config.yaml
activation: "swiglu"
norm_eps: 1e-05
rope_fraction: 1.0
tie_embeddings: false
lr_mult_down: 2.0
warmup_steps: 200
doc_mask: true
dataset: "wikipedia_en"
MLP neurons of a small language model. Each row is named by its layer, matrix (down: output weights) and neuron, and shows model dimensions 48-143. Each number is 500 + 50 x the weight over its row's rms, rounded and kept within 0 to 999. Numbers have three digits each. A neuron's up and down rows have the sign that makes its largest values positive.
After each neuron's rows, "raises" lists the tokens whose logits its output raises most directly, leaving later layers aside.

L7.down859:559563496469538526530486490512484552418548523479528505454473410589455467560418536339495549537581489527471521558433509602481540586463515498443546497518446481419503528553459465437614546499481515568558441551513621552436529438504500528463525490460432501458552558545473474540363606521517517472
raises: "director ", "Director ", "president ", "director", "editor "

L7.down1065:560539599524527486536563478463468555452449479530498500507413553501468507511385566460580540498489416459555503473437392542532516548569448496489478578547514566561667540546447472458471412486489476511446435466479540556539515495554566573486516410513484455508549548466433478476487503470511430410
raises: "have ", "be ", "see ", "refer ", "receive "

L4.down1228:394483498581483506554597483532541492568507514577545530528477453517453499601457461403529544380457459520547498472476516567553487590563423498529547522462539543485436480515432589554484552505479451483488407589551581461519493508620493450429492467528539501540549510355409482520547566456474547452
raises: "school ", "class", "class ", "school", "teacher "

L3.down1188:490474377495521408401590479500493543484503514563484525461496498532528508419530491387430581575475413496492453447480520530454546502551494470547479503400585563481433466579391543404468528477490500462482469501517503480517518490483596478515593480501468527555522536504511476453465498542513504514
raises: "they ", "he ", "it ", "she ", "we "

L3.down935:546458523519521510449518469565443390456570472459540498477397531516422488525529501503546540437506492521465483512461577532486524463503508529423544523523502504358584500547525442555520541584454486440446530547529450499515459561563399356574530419511575520538437553506575512448469475438469492514
raises: "ces ", "ced", "ced ", "ce ", "ces"

L7.down483:423528439465500484531416557434524533445505514533597482508563581495452510529491419424464562526493475517527507496549543446519504426481506506510474462464522475487490512464457579575501615484491510517451438451416344452464393458468447449520441494623517460489480466509424599514458438411530480529
raises: "=== ", "===", "ace", "• ", "respectively"

L7.down1231:499494372502519526478554516613530572528565578522560529485532480462484494376608458460491466589461540490470520456385536557508615424583505592593495476587473463578510508514446539497461525495498472502554436440465426447540464457430444431399425535518446605552541596463448437459541522482476449410
raises: "far ", "years", "well", "soon ", "ated"

L7.down470:535557399528460465448492459429475495518506571518452501527448557577382542460618520493476457481496465539552481460620528439492488540489415500461513492477443507510423506472615504555424483514482428543537436563541566480544522411495590527534513432443515467507502450490388448448615576446389519379
raises: "years", "192", "193", "194", "191"